config.toml
num_attention_heads = 5
intermediate_size = 640
hidden_act = "quick_gelu"
norm = "rmsnorm"
norm_place = "pre"
positions = "rope"
rope_fraction = 0.25
init_std_o = 0.0612
decay_shape = "sqrt"
final_lr_fraction = 0.0
MLP neurons of a small language model. Each row is named by its layer, matrix (up: input weights; down: output weights) and neuron, and shows model dimensions 0-159. Each number is 128 + 32 x the weight over its row's rms, rounded and kept within 0 to 255. Numbers have three digits each.
After each neuron's rows, "fires before" lists the tokens most often just after its 100 highest values on Wikipedia text that the model never trained on. A number after a token or word is its count.

L5.up187:139089144116096100066189138116147130109142144094168140109126094133086114096188090134176100081066136143125162141158107225137144132124081053135131146138093106101170112135125107124151166082108139118095095172140142086122086143156076163084182115128137071089142097090126104133171117166104150099133170173108126143176126120121088078092124223139075103116096148119109130151195085182105101099163157103163128105128131148176128134150165161143113085125079083119113068066137149159105109118121097
L5.down187:190138100172116098136159154085166115138136137049154108068133113130166119110162113124135127132080151120100142151151099162123080090142076128147161091167060139110142085140151105133123146097085152137175160137179119092104169187128184139110132175121155114153103080130150073045139124162085165126167105163156102136156072115116134135094090217186131043102083148085132110155106093129109134078117115171108088114137089149200104115142152141097100176109132139146120147111077072135090124124152103
fires before: ":" 28, "===" 20, "==" 9, "|" 8, "b" 7, "=" 4

L7.up43:134077125133147171157104159086091197138202094088112086072171106100126099127128200094106106147095144106164157131116097128133082099075093097140154103031059142143174135080143120061174106123221145100122173140131058105120124097155176174112152110129136114154136132108104104108134140167149119133155088086129091129125158161120079076134143121142103081128149195104131149164131050133126128113145170147129119084116149122080177140153080107108150152128111131125094165144108130171082152128137119
L7.down43:131161117148148140120183104169148152143101169164115119170141165103087092177055147143098194157139077152147147064088129148088160093081126164124160108065115134077141138172255151102183136132087168149147174156172137116106109123153135126104114172128150151147125134143097152184126131152158157129156093144117180088006139163142133142085150106140112126091154163084150117146112101107105132125125110109138109101146156102132126168117103164158083184106087145157123111133102108113168141107136173
fires before: "\n" 41, "-" 23, " The" 8

L7.up387:169175124130095161119082131129056110130117175140131131118128126104136160119116199187113127028118145126129131115131077171139123165098127089112159167073110117050148173121179123100159146175144109063083105134131072107201148127156147163129149123110118090104119143103086133082180119130092127153121116135147108115102161150126101151128066193177079063133141144134152149139150087123127124165115142095166129095055063107090180190131092137168077166106141081109114129173130134156131118109092151
L7.down387:135092134140097124141112113132151151134097097245127167142085156116077151114015124132133169107131173135150150141144115142112105117127140122121109113079116127142121190105196092172171135134114147162107158144123141111099201121125122118114177142181163203166113179098137110148137140137134207129113109137109154118000109126129135118135157117133099148113153128115127090124110124157144113162138138144133126116108169151165138143134080125146154153131204163148141138114165111129097156101125102
fires before: "\n" 35, " The" 15

L5.up106:159097146142163133141110138121125141065170184114137128108178035116090116098123102100126108143108128097128145131092127169147122124126093153082146120136089076119056141126104153056089135069125150130082101133147093105146128151117173103085168117124096064128100131094118127133108127093133059047096159136081132085163077144117073159164085209165089140143081098108115132163165100160122086067145176131070164104109098149139081102143122140132140078145118131067116162074164119141079139091136125
L5.down106:143122146122117108122151094135139104140147147097142137120128086139056108102193183129127123144131153158155143110154126144183120111143113151153148084128120105064107107071172092133129151107138181112071102078090123105150090126101155109089110138038135132155090140133035094153139136094107151165162075126142130144064117092056085167095111093161079083098140173116153122128156072101071135070090149203050075155125102112084092098090140118146103123168135114090151134159079101131155104114122144
fires before: ":" 22, " |" 17, "\n" 8, "==" 7, "ce" 4

L8.up455:192148116168136134147180096118138110071143094095109113126164127151179112129150143109146163085099126136140131117144124172138165091043158128123173114095078106097183143114153153099167152101190078126106161203153108134110149108166133158102189061108087079153166137164097131088144131165192091150112100118139111162181133179120118137120094140171078083101150092141167122186126093118132127136055135142167175092119091116116169113166131139181156096113107118083150210128145156143068173120120130
L8.down455:150161138096112178136111091125084137147125109133146111153144108095082137099147136180162131178132121113109126115111119154124065127142106063134120115091118222148123157155168152199194128148080174127143093161146143163180115132134090097131121150138119143141123148148115125099173100078133143132129105091139135127003088183123144137113049098094153140080148184214127113139101096084123132111102122170139119129084152122173094043113135123104133156120136161210137103125173146112128078123159088
fires before: "-" 25, "\n" 20, "•" 7

L10.up307:123072143098086154139089087112104135103072146112121125102157088126190113127139152116116133165046126135190142158137148156122115129108122136133229096105111126133150142063156095121123148109129090134138076125121147128115101213143046192163193183140163125182175096084187120109165168103114100113148126136127081092160140142179131090129145089153118134079125150127123072107106087132116108142125102152153188175097139087140173125163092095098124125147155165111100138173124181157106188164087145
L10.down307:119110102130153038183080147112181136107071112134144163095125149125164130070159099153151097150114125137142129177135062121161169151129181133100122124103213106141138222142111127135108197089134082084155157131169163090152112076156060100143115074110131082118145103087145122139142101155076099151072108167137102138139149053149096163084107158115112142161154090112141151106076127159160130129099180128134118166153169124146120186128108083156192115118161107158160142128069160128116145139138144
fires before: "ed" 28, "s" 14, "es" 7, "n" 6, "e" 5, "ur" 4

L2.up182:097119182145091117079168186133121160108123109134168146160147112169112130132101168076109098117124144116147204102154139070096128126084140043152142128069148106162168109114153104132170148120117142079089050133125121122192121120112150134104135057045096126192112117104189042084158129138119082091171149102127118140094139120122087184111094148145157120133097187148088116178152112160151143080109121141148100136130125115082146228170144085119153125150126152174112156135102152125153125129139122
L2.down182:133125175188120166195146165140113113129123147106116112127143173169122172121145121141074164166161121149097085108112171094127131154172121189087146068104155077135121130103113107146090156069101161165129108114156159168136107146094229168136087144089092139159079099117066120103190107104069125128155127072131180157119119180154111132074120065156133120062074100141092129066093092104129095103120132145114057142152096149095092178119142088143137161179108146124133141137111137121163128128177089
fires before: "s" 20, "\"" 15, "se" 8, "d" 8

L7.up414:115096179113098127124139079080169161117124147112127134167128131144200172167116196123148141136140137156146205090147106127141137183129133120082146140104089105138126093134083096065105186049112170101165112100133101094116082144165097173117167108160108120142165128145108069122142139140150105100146203084074122120172174107100170095125130170106115139110139228111102155158193109157104045092125129137136149078105124136157155145172179130091117167162150139126129123152145171111116116109130196
L7.down414:144185121110208101106102213120160160107108131159139165100169102136124095087190120114091112120113083148167115110135157174121101122200107124153106157068147151136138131148164157138106139124155138174110168154094118154141162096114156104138072134106212072128128159089110112119120089099140079126089104127174129119106135191201128096147132118161112123131170080159114141158099116111135172127109142107102105139123163146076110178034106128151198092077146058114122110116162091175111091171122098
fires before: "s" 26, "." 16, "ing" 10, "," 8, "ed" 8, " and" 4

L7.up10:121121161130138106084109078124149117130171076096195112133143102148155139115117119122126130161129165187125111135109159096143119106071133154135160104106071138124126072156153161119140097093173168061164150174120102121078106133170138116104138119128114044091137169154177087096112153160191157118118186123138097150137148164154084100084113141154038120157099173065147113110149088175153126121106140141132163089076121143097155135031078128169136163112084103117092100126136155148131097044173164
L7.down10:117088089155133149169119176100194144108134158148103144159094141138136151176078142088108191103137147152164183080090078135150143113099135125136137095132096105125097180101215069186133154164103195154099143141170095127195057159106121146085133128180126121139179134146118104132142128152109179101163099127102138176162116210158162119123141108171106114094131120118083153168098093116132127084110091122182131098156120100103125087167163108077111198155163137113088142172098171122181151116131152
fires before: " |" 27, "\n" 24, " " 5, " (" 4, " \"" 4

L5.up91:108124102151094117117129173105105131107112084121122105139088143151159119139136172126175167172130146182067121155096113116159096081155155168093142124133147140111181111079165106108137113101201132108104128183099139094160098203137157120090103115110174074120126164108164077085126084120181147116156168098097104147119136116126099208162138072150118148149093138135116172127148105154109103181086116189081200093113210103092146132059080142125173158108100100102172100138134171115100071164138160
L5.down91:125126099138142153050060089149097187180116137104137123134091165132167106102117111110137145109104121111158138094109103195093183134115115050166131142132062103106093082138170142082115090117106131073134112095091139122157075118167094125156127165155145154166132082131100148135143147136105200157131050160161104115063150146154112145091137141123088097139117106083111147105067086154127138101060075172143120061163087126110121204161114114150152110144096131165086121105156122162159119100192159
fires before: "\n" 25, " The" 23, " It" 5

L2.up218:218109179150159143132142115075129100146150136095151125137105113096104124070120146096139177136061148119116203086156156160149127155119082113144169084178168056128111131165165068103105147141132093076148104138173196161125113111095163170103206128117067179135127132157143086188101138128112119103083100149135101116152118133099128081162063161107092098113086192141118131114138135093104100059133169151079126098147103179156148132160096132133100142174107076147161112128131110112152153089093106
L2.down218:166148096159123186084176122126157150112082181170099120175149102144118133112126175134085158106098206109153139117107071146109181091142151113101154116158113085083178098076116068099145146126143112139092176140135173098124136076117167093119168093122092161171114055195124112119148138175114064162118071165115176127148121152094083148116142162173099091105121150154092122068117177096156106115113068150188146134148085149147092125103079132159090140084128065145171149154113131123114129134174143
fires before: " |" 31, "d" 11, "il" 8, "ic" 6

L3.up535:203140120107071124095126174131164192136152189095117155079168077131076185104162109164079117101091131177110172072090122110166076146116082097041169129090121120100116145132147126171109124134143116114085108144175082102135105131157124067108172142101133112151101142082127126078130171094179101136097154117095171134124082114103069131122105166125132108122111120163095161149077073091085143093166182177150201099151148107137151158175084110169146163122113132109138111133156123101082140113141125
L3.down535:163092069113146139091137107107150124137160150130095141124118102155074144100123133193144089068031172132114154161127112151144153140106085077099149117161071187144153104132134151110121172118141131116150105097199128092095052145146110116070177126152120176163139132107094068160166114116204131114086153186147136107107106107112124153115133171096112111150135149128153138172114110203108123145106143076124132066108064094121134163100127109150085180151115060108075141179108124078102150099124178
fires before: "===" 26, "|" 18, "s" 11, " |" 11, "==" 10

L2.up104:138123079079149112121137131061118170163122169119114129133139136056160121085171151184127123122081180138060166120081115124176117140148145152124147083132112178111127144115091138174199159093130103054128123127126179151133108168119120209138159106125145144150122085114119127182212138084123085137139128145140101128199087095135065225119166153129137175112046151137092185137160135126070134090089091114144077190130109115110100136102150111091127156144141120124157124127139157123137138146100116
L2.down104:122048098158083103102124098152069151165130122106154191151108154112107134096113085228074108113175108126125121118079131116148179097095115202129087079157154183166090187145127107113128156104164160115148089105112113177102109137089147110118141182112096165107109080157164139149106178154166086103110119112132151122143106135156125132125158141052104196122104085070166171169098090134106090124146159102081175124138143139132088128099196174132135115154119157065084089148119149099110114133141115
fires before: " |" 39, "." 24, "," 6, "th" 6, " " 4

L3.up420:111161109137124137129084162115112118155098107121134133178117081099165119051121121186168121100126169181135199118144158142134116130129129135192143093142146141161177085118127107150162169164137114137151117157098141160113116098099152109103176162110106102198110101115113134155095109184114121147080129110174103108108082109164099121132135102170060082106127165161143121167145090164092130090126164157126143135200132210095077098158081137102055148147125116181171095090127153143191138071079044
L3.down420:063090122131151082132229124136126080082127128132147135102150175139092136175177085127141089090109135076174108170066125116134149110131096160123172148084120140117140064158147114092139126120112149115077127065148096112144140076205092125128106109183109092128138130159104110137160106171131129135147143170104182108110119222074106083128096120130173113167157167073121166163150130143165128063104144098168083139082162148184149138146110111121152079130096159170088161129105143158182137161136112
fires before: "ed" 23, " by" 16, "ce" 12, "s" 5, "ade" 4, "ial" 4

L7.up141:122162076108165107110140091137185145118166158117106065132100057151121154090130133137111133094158118146134157167118118178127129137045118158090148150102162141169150094149121109160095175139167076092163185131121173078153127133218093175101171089137160098076197121114112089112095098113089141115109098092122078145172096120154118103132175126157108108123162118134128132137138124127072057164108136114152167079073132116110149101045086122138126079131109190172116171188132129129140075134144133
L7.down141:100105130161165174128192145089094097121158076125136117204094135131122112150167107145155109154131135110131075120128111112140163116182169095160134137167171059165088122122133110120111167171128126118174182125141102146162111155064088132099119153107145074137117188123052109101127127099179075154164163091140131093083152139122093198078119160105177094103129112063149116144073183064158157102150148186086182171158125104146120153125109149141088072105095090114112134067109123092142155106129116
fires before: "er" 14, " as" 13, "." 12, " of" 8, "um" 8, "el" 5

L3.up187:146110134100135125109135147048154123129185086148105129175124139122121147076084147154139147122114161105150109160071136145129123143131088095149083164136129137121131155153168112125067132093124111072133086119079126130118159092158091110082176147188184107152171087138099070130091174134090140064186137135118071119118082112156092117153134132180122134077060108087132183162093074143081099070136183112200124065183151126158107148154171094090133149135143106134119142166098185141071148095146107
L3.down187:119180102132139080094159160102146130131142153127160131070164123122116121126160146090102137129178175154143153157148076175117143140118123166137118070058160087115183147188083119207129090088123124189114179127124148147095089121169135186140114132156113103157101152123131163121109135127115113204064132123125115140145152094106142135123125129154157145121156117190182131139081103088158131130131096176108133058131155166122137187109158081124129116165114093162138179059228190177097129179104131
fires before: ")" 19, "th" 11, ":" 8, "k" 7, "ke" 4, "ment" 4

L5.up61:161105170123160163101125082066115186150137177172145121190112140102079108113150163169114084120150089157171133181144158143169127180110063086177100110107074125110088142137146179099114153081126112140120148095108195178108103199151148132106106123112138091108090094187139110140111107091099094097154121132170102093172126102087110129102106116101118135170090092142111140182118128172140086167134166119100100095145192135084162140142145074101167115146105090118181187133201128106085123112129070
L5.down61:103184098099122069151081174148115152118147106178189166083135116175168171110063124119156137134129184099123158092126096146100080155123169132140132106121105065094157103205105126081138114074118096137140063159143113099079151130109148159126171090163164139149067160133146128047111128123174141158065200158096086093116154182156157147139116127184177174152123094121107104107100091140168137097170167134093137128113136120145114139139139154137192145059115137075154119141112145090102133150096143
fires before: " |" 25, "." 22, "or" 6

L5.up248:133118146087115115114175139157121112121161116125203130095117147149133146144139095091128162147036177178080136089129125166150141144081100164106176171156144169105175118102172100151112142158144087131079170140046111171170125101129092181133132074147111152161097099117099088103103126132079079122089157141130066085143118114135085172182140100089098112132111178105095101107097091146087140041106118134066098120109115125073179180142112129117116121181163087155104113185100129138149088105161137
L5.down248:108125111139135134061147133067188109142101157111067159153183131157107097110159058094127071122164138174101151158107152165156201146123130144126130098097113159162151126151158106071114124146121109113170169114077135184116208127179177128164114143127102160106133102104089093105127163156105116147142147174087142127167147107094074104171080129142127100173103136195186132105103097075173129109102128128129111146164127155073127180089108122112113057070069073135092128107140124069109098122151147
fires before: "s" 34, "ed" 15, " An" 13, " by" 7, "," 5

L8.up563:098108086109101102171089106111178160175145080166161135113204088108152096156135176150182164100146170137094153096089083122188163099129121102157150118151132132052112168073106097120090169188193135099097118064106178076196139124113137149147162110168163135130117101132133163092112100109103082144136129126117138153252156135120122139141125130126114112102157074074098116197124085120120089070108113134127141160143177121126141132141076095116107123099099155111168102104092121129134110137138095
L8.down563:149137092118109103108181171136109075089128128161163158180134161163157055090092074074131098122087116110169112107137067171109138107072089091101137106162132160211106125176106105186129139083173161143124200100132105128135074141151098156132061106130113099184109112118108082110177114151097103070120162088123178111050175134135106103150171130145194121113105126160125099145139082105109133173132150163137113172185086108100093145149120140131116094160125163112154136139113147128104075158098092
fires before: "s" 22, "ed" 14, "in" 10, "ta" 4, "ct" 4

L5.up575:128172132124151108108130139058167147099135155120181148073131141201136102160170157088105091109124119148136145086123131151104123087075131106163143130114110132136154141094105075171107204113120132045106101069084126121096132103134172192151111164124156128105158091130135096154137156042112124133128174115149134134159152052129161167152070127116113130113129134124119074192147130128145150112087083146091115093064195106138078148157091112099128119150094047158156095098188127149073118146078136
L5.down575:078129122138108164133102134151171121102117098081141147125134104107130193114144134137143173182113141136086140100116142146162125114172141109096111130075043106179175119096100122116112066100093132152107107122186192188176152147086122123161105057094136113135136149070130092163103097106142097097137129121137142161209133155136120111089191128087155118148154091143108126132101116120141154086095160091197169121171133138184110145104117137231109077141175116029157136122089109145124083119155122
fires before: "se" 17, "te" 11, "ch" 10, "d" 9, "le" 7

L10.up165:143061191126108177144140153144147178138158120091166157086143128156124099124106155097124136114053197146121174141121156085116121101142104117150121169107110045104182124177128117050163089148150084142102067063090082095127118157121119138052106059123117113161117133118102123120154098129081120124101108133120176111151077139159132145140108101122188112088123099150135138099159091181091116179141112196170160154160128100117162140169069166155135111110185175108063117120112109121089165129118114
L10.down165:148099115143170152131166180175141170136140159157123119141094134179153108157183140211068168117083125155103115159069090140086108155117162114092138128090142163069028112126087110149083179176124119146104174135112168118115129070114181139180163102162168131119116093118064146101082148167107131141088108185087128131082087142136151063104137112150151143081130154094153126097148147110111108079107094091183081164135172111150128093115118070124119111115106125118147135133169133144150188141103070
fires before: "ed" 24, "ing" 15, "s" 10, "ence" 7, "y" 5, "ation" 4

L5.up164:179109098142145128063136114091151145080199130151200142144131131170125139144129099132125128104113128148128182085157165169116140098136091104135161176154098101121137088124158129175145130128083076116134135129175169068185160171142037136097119138180103108180096095110125148147129123150108081085113108135152152135130123073091153115067113106173066099177105137142071061132122075105135140105150189137096101112131178160108136130171111067133147139156124121086121160104114153090137087029139088
L5.down164:088189130127127116153165178103105164078160143134105148128166124079117116098084119114156174213166114150105085152146129085102131084120086122076122141167118130084150141088087136141167115157138148139171109106095122135151134123092178088129119075169107133155160148164109170107125089165127129126161082105146069141139185124145118026222117108122148147076186099164086104106153113113165093135119108147156122085171129114115191126106066074126124066141139088097182087132147178137150138127157101
fires before: " |" 31, "s" 21, "–" 5

L10.up529:121124116130171179114204126163130111100106129090091140114110128144105157008103113171135130101111124158135152137130150125159101135095165098058120166108129163115159169065094120100182144155095097135134151077142162139159100143088085165131213141120120113136141134098105110187174160093071092144131157159072103129153091135103088125192058138168180144151138103149121126188125105202123105134096113142069128109096175144102160158103134121121115077099106095093109117117114148108119101159055153
L10.down529:164064091095167159089134133187095165072094137102088144116106117137106126117155127179133123153112100132181105129074155153129149046139106125139115162163118063157077136097114113128125131133074118127106137169182110099108156140134068141159126149157136090128187154125096121125096150115162125127093099173176117139151145143048166197083136120122153123125106086114163113087128174187159156118117140111135149115154232167191131159095199178118128187117138065123124142124121115160107121063120104
fires before: "th" 22, " of" 22, " as" 13, "ic" 6

L5.up502:182096136124124188108088142098114137118114175122125153184093123133069102136117170115171124155078107096096158184088167140174145148118134113165129103081086139166215092093069111138156129108147112152185139155105133112114069132117090148053116119138153120151094134117147112167171098171122105124112135133133178132127070120122072160111153178179091109093076126166095091165150116086096159125166130107169097137129077185109177181125138053113124153142124155099171155127119142064131081127153059
L5.down502:130110117137158169103133144142130151124117122112169175148165100126143209099089111095107171154114161128183193039128143131130114111135119148124166152155128142156128108156159116127081149121062119124142190114120104169127136084176110093177183113095122132172128152158103132159168118161097129162175108072102131100058180114117137144172124105098081120145182087136108148100080140154092121188147095107110068084172163047141138142133154166098076195108122129134097114159184191112168102152091097
fires before: " |" 35, "-" 10, "ated" 7

L8.up361:169079101179166096177124150123128174077146094134158128096158130124162079132151210158193138139060137126122149142093140111161189119127155140167125101123117117161126130159149119050161133133195100104067135122154051104176059130166076167140195099152175152160148118121087132135101160142131141162140106153134126127162077119077139156116131112131140071148107146100096125161113075125080097097128112134144135186121149171126147183118095069130116086116130199110094112107131117075085103113150081
L8.down361:086108162143133159080165115227073097137088160107151151114156109126146158158174096167060186163133112092124130115108123160112051083198072151145127079141111178130074132132168114168139144183142155110131129114148146122178159191119107084154075148087130169161161157130130102135135126111148108109145150171101176137158111135094113137094100144140122168100131085156089166087125109129123189147164117141118131117095091037142143122072124101143104046101108092098160155095126090155138133166137155
fires before: " the" 33, "ated" 8, " |" 7, "ist" 5, " which" 4

L7.up581:189080121093141144124180084147098176163136183146111086142175141095141162122111158107162151128091149139133155130163108155125116095144118109134165132122090187094163159141141160134139099184165147080125108135122118060202088139148080181087115092109128093160135125066177158102158118062118130163105157109084127178125078134114098145052080125105071073075120170131127110186114109101101074119087132164120112158063135146153179158150100132180159138127113108155173117192112113114110119087143093
L7.down581:165136110134113144094114098189128173145147130229074153092143148116130118150073119107126224093117125175169126131115114128096100088108159142120146111089092139136129137113167144143118125120186191102118155105160137144122173115137141143149157150132124094120093138116124145118134171077130160192125131117125182123000139171151082103090174140144071137123201133106114123198107105130099087162103141154103149114122116131146159121103090209159146215114159143127097091118161123137107153095103121
fires before: "\n" 30, " The" 20, " He" 6, " It" 4

L2.up608:162112088148130117152141113067108183120195101125125160147140110164193112154116184106116093078087084140111162107105160106175116113082148098115155131167134164169157116122150118179129148110117074102196099115105143159161112112146051160149128129158086094182087183129094069095155159167086140070085124141119130088113126137181186144124118162167156126121145201173099088141133135134142137151122123113112077194154067121124094194109142121147148187131175130153101094153170109183157114094134110
L2.down608:145167161133104107060099118135130127123138070176132156107163122159124170140131133141126103148136136150169135213147073071126155170047150113081129144168094108137107101098109116092119138131137160133100136146146138124166116031136163152146111132160110152118124151203156153084115087141204136150161106176154114210156133121072070107117148136123062135116137169086113133145114130091118123061122151112092069098070142149104211110154127141131170111129159073146134119103172129089114176177141108
fires before: "," 24, "." 20, " to" 10, "s" 9, " and" 6, "se" 4

L8.up114:137160168138126116187144119087074131106133133089147153089156106144144132148138105088076106137109126102164152158140085118145101085150083115136119160143136097121164099100170137142104136156167139131145140091152111134113129116199097155108156174120072125152158122063140131133130163122155036088151140109184150142172158081077065111160091123197160161140093117134084145220157127166164157139096141178156108135147137189072081124174098146172123125118124137096122193182127178113077146096049119
L8.down114:152159136098065139144088174138084125117064110138098182101158132145140168092166151137164103101138108120140137149126067192095171104126153115181138096103103083122187156155145105123068067141136128121136150163109118172112103132138171111134136111139171134099112099189104122106088075148158127144114158139078143150184139161114142075172149125096090142152172201076064166102096113103173141068183122123117160163155078136150138190111101114111114050111167095115136092122169154117174120189167120
fires before: "s" 40, "or" 6, "ed" 6, "ment" 5, "is" 4

L10.up314:108164138172087175092135087090185110192137160090106140166148108169111165063092122154096100094131098144176162125089112114129115145141084079106161157110125114154135133139132107157077124139132104063118076129121123156151082107130094142101104056151121094101138139102098088095205117121084098071181174129130101140136144161162165114139086087074076108155110104054091133120135090102129070109119141133098137157105098216114098086136126079115105114161155104088100119193155130142169080091093126
L10.down314:068117145155106105186172126176104102143127098088185135086176147112195148092142131127130179186192098129136136150174123150131095149121167135117153085124087130099140117152113159172170173090149161140106153147180122089157084132140056170121127100095116089130147161134105097098115088107118190163055112085092090112075103185111146113134175120163101121143158089168119104100144119148147101127153124099139108131103115129186134075123182185134178195198188106118105140120134154076108090155129112
fires before: "," 29, "\n" 17, "." 14, " and" 8, " |" 7, " as" 5

L10.up460:124082082152133125101121104145114115131125118150161122067158157143160095122120171167156161171112152160173150141152145213124129141129110180158161101101096187134205115129137185147144103124092135078066081114163166166143112160159097122113142108141164092109171107108125104123149141105189079124175218142119108153171089159182145128144119113141120136080122160085080127141167098122125158103137135143175175146135184123132224149137142094146122080144131178153170141177116180110089154123110205
L10.down460:133116111122178117164151142122154159168163119157135139129123136103100147065110098123135118119151102116164145105135189093150134119114124094067106132144170152161094125110080121181142132102108137123137097083151117149191096093148112192171116104127065173187173169082168132124131150147106122127143096146160126120184141212104170137140095107152144147017119111200119127092093153109076104137174157119144133157199061171077123096179084096118134120159141109150070148157149128132200128092119170
fires before: "ed" 39, "d" 7, "ad" 6, "ted" 5, "s" 5

L8.up94:177094158155184152109187183072142123096094097084116141099106054129134117097174108192174170103113146122173156131143176131145149111146064057154162087114132143081162087120114172068139133115166070084149137161119158137200150162115120158106168123147160136115196096166120119148185145184104141108115117114143054144208102138113100152144064127108148134140069107135082117137140112096104134110086122098134105145137076157099167136174119116120116149158089165108098121128141155098132162109087143
L8.down94:056177117182115182155110072174154158098180151142063136188099119142112137126124166136184129164109128125157121131102141100092081116183142095111164090130066130128128110144197144124099150155153177089120160169156154127114121114153132073167148125170113090116068129095096150160204191120128178144176118074085143138099136102146137083137108140164103127129077144072186100150117122166117084139080132161125157088064140163148133135162165150147119162079053144150106108115171123112122119115124173
fires before: " |" 32, "m" 8, "st" 5, "ence" 5, "pe" 5

L5.up608:101085162134085113133144175138140158122157200134156144129146146098158197141131185175147156111079171147142126150123080097124041107096087156112154114099101175063186128124142159147158117123173140090087115131102061105157131120136120162093139109115163088144140126059143128075169162144168127146153138130111142142102131141171087141076067153183078090116106183121101114129142134160146143097091123124159173106097148173123156165140097149168067200163116162104169187121157095092148113123067145
L5.down608:170112109139179145137108122113135142160091161204100108146147123126161160124124178161152143102118147187194174095181119132077152094146120118152168112046089127087164136145101120087117111120165174107145089145099087110185157159126104152101158063095126152118150192080120104158125126077086133149106099132097094131014139230155062171099120089170099134117127107148140154173127117113141137181076097155131133099117090134121169149110088180140106147161118142121128119117119124146134133090103171
fires before: "\n" 30, " The" 20, " He" 4, " It" 4

L7.up7:149135129146179146143156121121111133117156108137172101127163137150160116131097137191119158145136172166179169184100097130122111131100090147100142128109142096097138131109063093138157140070139165078116072126131107069178114104099186101073103135082116083138085156141165113110188142133121111100119139157143066111160139236056155135165120174146172151161136135175108106112116086113085137111085127158099066145141120159117136164095149104134209081113101127124119159173041181169146161130130160
L7.down7:135101105149109126150156138101168108091124098150095090201044124158076117161125131082140126070155070132127078128151118125133138179146154164168144093120114142093091182106127098138167170160193150183124145158164139109154126122128119112130136125188146112125154098142101103099128080116138100157144132033150230048099072121104156095086129053117099123120095137112145159142069092105203134161119159091094126171163108169156096168106136148145141124102119152169154179125126133132100133154131108
fires before: "s" 29, "-" 12, "ce" 6, "d" 5, "se" 4, "il" 4

L2.up445:098134140104144168132164102124150152127117054155122151152129129109126133105104141115136125118103106096108133179105163144152132106124150075104140137166090128075147130177140132100147141127200051124149122136113133106148104165214099184158160138151125098206084173175140136169209160091150104079147124161089128105190104184107038183147065088105143133118111138162133088123081098177163106137138154120120140124187128053161143122109127080125180164132159155113076122146132131157172122139181127
L2.down445:126185061139165144162106135074130133144076094118145137120121100154118120137156169153105117175146132107191156153154169091147157140104158118179112103181132159130124151092153126163055098112072176109114097139101174168119127089071169093118096098127087136116123097112114171084093046123166164137175150117128125098130178120118118158111172162200081170129185130123187188110130148065182163097124154164083150102116182084146180155131146105145166130068142111132127140145133092130074172129123114
fires before: "ment" 18, "ion" 12, "k" 8, "ce" 7, "ed" 6, "s" 4

L10.up366:151057192124104112162132123138134114172181080128083124083138148122098131099101131193149126107121184164131118134119131116146164165089055064139140197142092082102185139150125162087140153160170091162099144075159192056105159136142126119070153102120150108127111154132109138059143090145117098063174158119153108175130081182148118115148131128149177102157086145137108152169143124142144167155115134139074082117090133144100180133130080137128143076143092179171121113168168147153164141126190117
L10.down366:110160158108087039136126201086161139132156083175122140107154103162116092160124153094091106115101125110100118105118120201166138158194115134176163124083073186158160095135136099108144152103158158160088164158080098113127137073092107127178105165085156180107137169132142158088158165168098100134127071112140114082171154153124106073157122123138123119140104105151109123196122152132205162116104114103125105148169154149105212116131119091136173067132140160111145144162136069160126144080177119
fires before: "s" 30, "or" 15, "ation" 5, "ive" 5, "it" 4

L10.up613:126057145086092180110121144129084132112169122077088166132043094140132186143126098146141138047176177129129138143102104080167115158138099146133109144118086186132148177136160143144143188112118134131174071070050148126124170130117099140156127139144145060109166156158107145100136137090114151119112138122128087107182109123140127192129104160125146100080129131150138106173118163138125098076070135116088143112063203123147139158135089100121083175163142161119105102154075149175165154078079125
L10.down613:176112084169166130126155104110174130100156118136124121136138214158134125170050148127117174157118136125160156078123120143142193055156150188114162093153123102140137084061192079113156128142150170141106181140146134150134102096101154168137166157054156125131159108138149068164139116156171135148127157109127117134087147112134113142077119044160076168114129134090092148205186127081163121143119101072089143097160130155063097130104146119181107162082109124116162115115139129139144174128104096
fires before: "\n" 40, "}" 6, " /" 4

L3.up483:170111102138114118116110078143119081047146129127141061081099070117098145135184139144183080093090160128115166161142124153116103124067040108118130116142126077112076164168118153143091174127112090106091157144075087072151140129072182136084123122133099069139113127164104098138095158118177122091079145126108074136153084142132174142105130176201073132128149112119092094123177079183100179126160165160145150086101138142105089118121132137109073086149139136145148108102149098176123144121169114
L3.down483:165089087062101116098133170092054087172099110110113142158118107137119092109159139127121155133096147110164102130100166092127141178149109129144117155046125049091084106113107166133143132098078110099073179088158180111137135071050124177111077131136122126074172111131137134151166164110084154209139168136079145096101127088107145147145115122147122087147083110111172111127082144120119127098071143107083102126160151048121176198154076112126122124120138106135127145128074110180107116128150104
fires before: ":" 19, "=" 14, "S" 6, "el" 6, "de" 5

L5.up578:124096113120147125090132111105156095128186125145118096115094095099101176081104102103144109114088131190140130163140173164115166151087066069095102122153059111148128132158109142101062141097123123143141094121119132101149112135144072177109181071190094088190086093121159110192085100135132105125129108128093062143157083109165086139161147142132057147131105092157049146157128072113081103103175124092053136136126140192121129124135137100090061102178129172133134118108145135129080161140104110
L5.down578:151102179102122094054131130140130144129157136115099132082170097133131142125181156142110127144131122109077218169134047166121139120163173112094126074082109140079143181110157103113132137141128102140146105108119095141147141101114162099106144176102102147064104103127144144101111181123102134114155142095063156093131086128154105082090112159155139178147085108119098130162126055098143089144139105071104126133130178109121166128165181121102070085160149129081087160114165119180087090136053223
fires before: ":" 42, "re" 7, " |" 7, "st" 4